config = dict(
    activation='geglu',
    rope_base=10000.0,
    init='normal',
    train_tokens=147600000,
)
MLP neurons of a small language model. Each row is named by its layer, matrix (gate and up: input weights) and neuron, and shows model dimensions 0-159. Each number is 500 + 25 x the weight over its row's rms, rounded and kept within 0 to 999. Numbers have three digits each. A neuron's up and down rows have the sign that makes its largest values positive.
After each neuron's rows, "fires on" lists the tokens most often at its 100 highest values on Wikipedia text that the model never trained on. A number after a token or word is its count.

L9.gate69:507513508514467515479512485480535479463475473472493472458496538507508535490466445461439502499444502503498457513490504525523511461536482473515459491500476536537502530523490506514486558451542506464474533491510474504487490489493513485520453535491534527494533551504514503527498530486472527494545482489519563487529493495468494529524519503469495505488494488463515529489476477506515528445488485468502498485506464512510480460484499490524522494532492497482492501519512494475480535533516463
L9.up69:517470469453483467483541498488529513477504461457487440459550485493490489491491526487519509491521481454480480524448469475509511491484498487525498544487475496474510463540477505485513504496495512501509510483541468532498482454520516511537501507459524525502494531456499486497510498492476529466530462519527529501501469470548484541506508520514458510451529505490523520528512491475472519524506482526506471502504497448486505455542506505532511536483498554529459484504501536519517481536503525
fires on: " h" 83, "ir" 9

L7.gate403:504488540479486501556536541528483506546513504504510497480488478496515455479505517527531472497511488492475519533514489542507472490507518498515561488511464477497515478509490514468486520471499476476508489464488466489487484505466491514549491519472503514462476496527514501483499496470470525530503495501488505489497522479524467548549544465522505534450558501564497473435502519519502477475520491483438553519509514515496480512504527498511480522470501514466476504461528491467461487459497486
L7.up403:542506511520446478521496461513501444469511459467482514515539474517446472464488461500498509501495492495536469468491488495526531487481482477497537544516511501516479519524515549508517497537494524526495500474516553516470489481487579490508520476502512545491499498504534512488472504533482504508477442511452495500477468486505489497486471536500504507524492520470503467516470506519486489538488463482511514489473527523529549499534533503515493498521516514516502549527505457487512454455476478
fires on: "ide" 16, "us" 8, "ar" 7, "is" 7, "n" 6, "id" 6

L3.gate90:464457507489495506524506506543486484499470474463500506493534474470474465507484499543475512506485504445503523516508514540507495463498495493480526504495463515529509469507530440534454499485509524461471506515449474469500440542485484441507514461498497522528514522513498457488505500468500477516514498520457521479438539480487552516529539496474474512521506510520509515534476484527523512525455518499517491478458500484505493460465498505538497490518525495508496464516514500483450524518502475
L3.up90:534505490453472550518535515465506499544532507504496501535502505501510515520501476513485495511543550480478447521536505549515475519502518506473515485493478513531541528502519479545488528481500490489489519514521505492502496492485527568536528518529461503533525468473492489522535506520470482542511456488535510492476482539514504520537505494535534513506494520490542443491541488536457512579536487507502513539479493490470511488500516533511505507508477512495514488485545504468530523499488500
fires on: "ann" 22, "R" 18, "en" 16, " No" 11

L9.gate171:449498486520539495451489489499535554539482496465502480512493491418519522515480487511516509505458482464494457536515507515451521512531480471542459492541512513522477484517497507490491493478497476487498517505521523489484484461499503513488469520512525508490520493532560494500457504502495514519478491524513487466489517491480511512476455420505477529486468468498502539466544494533514509481502488485473493491502512463469467469526456512517513492475456522491527541512532470482503466495486519
L9.up171:500530506460543455509521497521533508475466546500526512466523516470496496502502497527502485475458493513479521476501503506504508464553510510569508518502510550453536502512484506449482468472495511464505509484558547539465491521501528503502497495476557521502499461480484539515497489493506542500484523469525519491454509475491484521512523485527535507510517448510496532484475546520492490494478505526490480488523489459471479531552452487527511521469470506477526523479516487482498485471508481
fires on: " h" 60, " H" 12, "b" 8, "ec" 7, "H" 5

L9.gate222:483497490499458514518499512534504541498496525486491515502523533515528533481473549492493523512499475479559524488505490507487474488460530538502503520549538521497487505532457497543554549553492484519494541539507488512542511503550484481489465508490491485517480459460512452504460483480473479502556528472490491495500492501528508490470475511498480539523536457523497494529515449537503488448494531504485440505474491511494471503505473497474536529486543515494482512483510498502482492515502519
L9.up222:494454497485484497491538512522515540499554494518491493477483536490506518536478507525474540514472468491522518493515541495516458505465509543506571500540515526530469519514459463467508529538533500523490473478500458537506488528542515486478519506471513500498474490519476509510510466513465489480476553488490519475500485518500489511565486494470492549516502474514479494512554468523465513524531520492498462543477487482498465486542516450499516514503490468501514495497512460484493465478505535
fires on: "f" 17, " met" 16, " Gen" 8, " A" 7, "ens" 5, "yn" 5

L7.gate154:496501466504526512543538450497490509526503486546519480472498511467528508509463546500514493506488459468476498462474501487462516521527490513461457488501463462537530504502487509465480518487457523508504501533463513513473495469465483502487432504518498501564554515436509499509543491486490521526519494502525514499500498506523483462515490459526486526511504501500455485480528557455462492494463522530507531503491472511503483532469508478514506486468463490468502462492479523487492496483506537
L7.up154:484570530490507479498484552481515495481434529518474499536503516498530534536485516507467496483478472450513501499573550502503490460504510510479501461521508503501512525505461495470495497515491500506525466524485478488491504527558489489520524504499488494510500497496486521464490525477572513486493485463510502551494461519507502501429484529508490525491482503522507505498508536463473504522477502490458545504484519525453505510508487491531485472535508510509526534501517497492569500528466505
fires on: " to" 30, " cre" 7, " rep" 5, " Sp" 5, " inv" 4, "p" 4

L3.gate104:492498484530503531529495536509491528508456523518526458500486511495501505551510473483481501488533453494547500446490531482510503482485499499446526545533480438482499493515511477452475504511488522493486484463443480467519506502508490491496464516522493531502551510495485471484499471533523472508544498487487508522526496487488515448492472459462470514522508517501485517516492506503496558513508475514473477482522512504453548515499553474524519511498547517506444504539495535497457477514503513
L3.up104:530528494481519542519511479508512500491524506531530499493475504494523504508459514498484488536499468526523542493483490529517494430479519485468579546537474509473493471510505529497496543492500526503510516484493489491524512533466541512540522521524484531503462457490496533473478471471547465536496513532463508504503490500442476497476494514488488495539507527498516529471467520484459513484494491509499484494486500495492493543498464524560544470508490510477489486525563484451487472515490480
fires on: " Sp" 26, "ac" 11, "un" 9, "P" 8, "k" 8, "p" 8

L9.gate154:498521519490514523451478499511494492528499437488524488535519493477484528525475511512467542484477464519499514481528498524518513538506509459489459536521473479467494512478537519489477470472486534497533485476501490523491466526470515508500495512472495498527486468556525538557481520486528504479484484452517517479502477513530490507488504511511462447537496511512520514495483506568537527482497504510501465478487506556533505496466457478529514487543504501447499508474502512571527476500492488
L9.up154:451484490453477499506516476460458489506511468446511466514494432521480527477491526490455481511462501453506472504508535507532494450529542514520508477530502488472494509500533522510470507499514530502526491543525498472496485499514476529478463468480490483542494493482513504503497510499502486475472483524518509538491536528498480514516516473520492530506532526496568527463454445533482499499510521494490460488480457499499479453492465489520517475536487471522478518487490494543472517493465528
fires on: " l" 61, " r" 8, "b" 7, "f" 4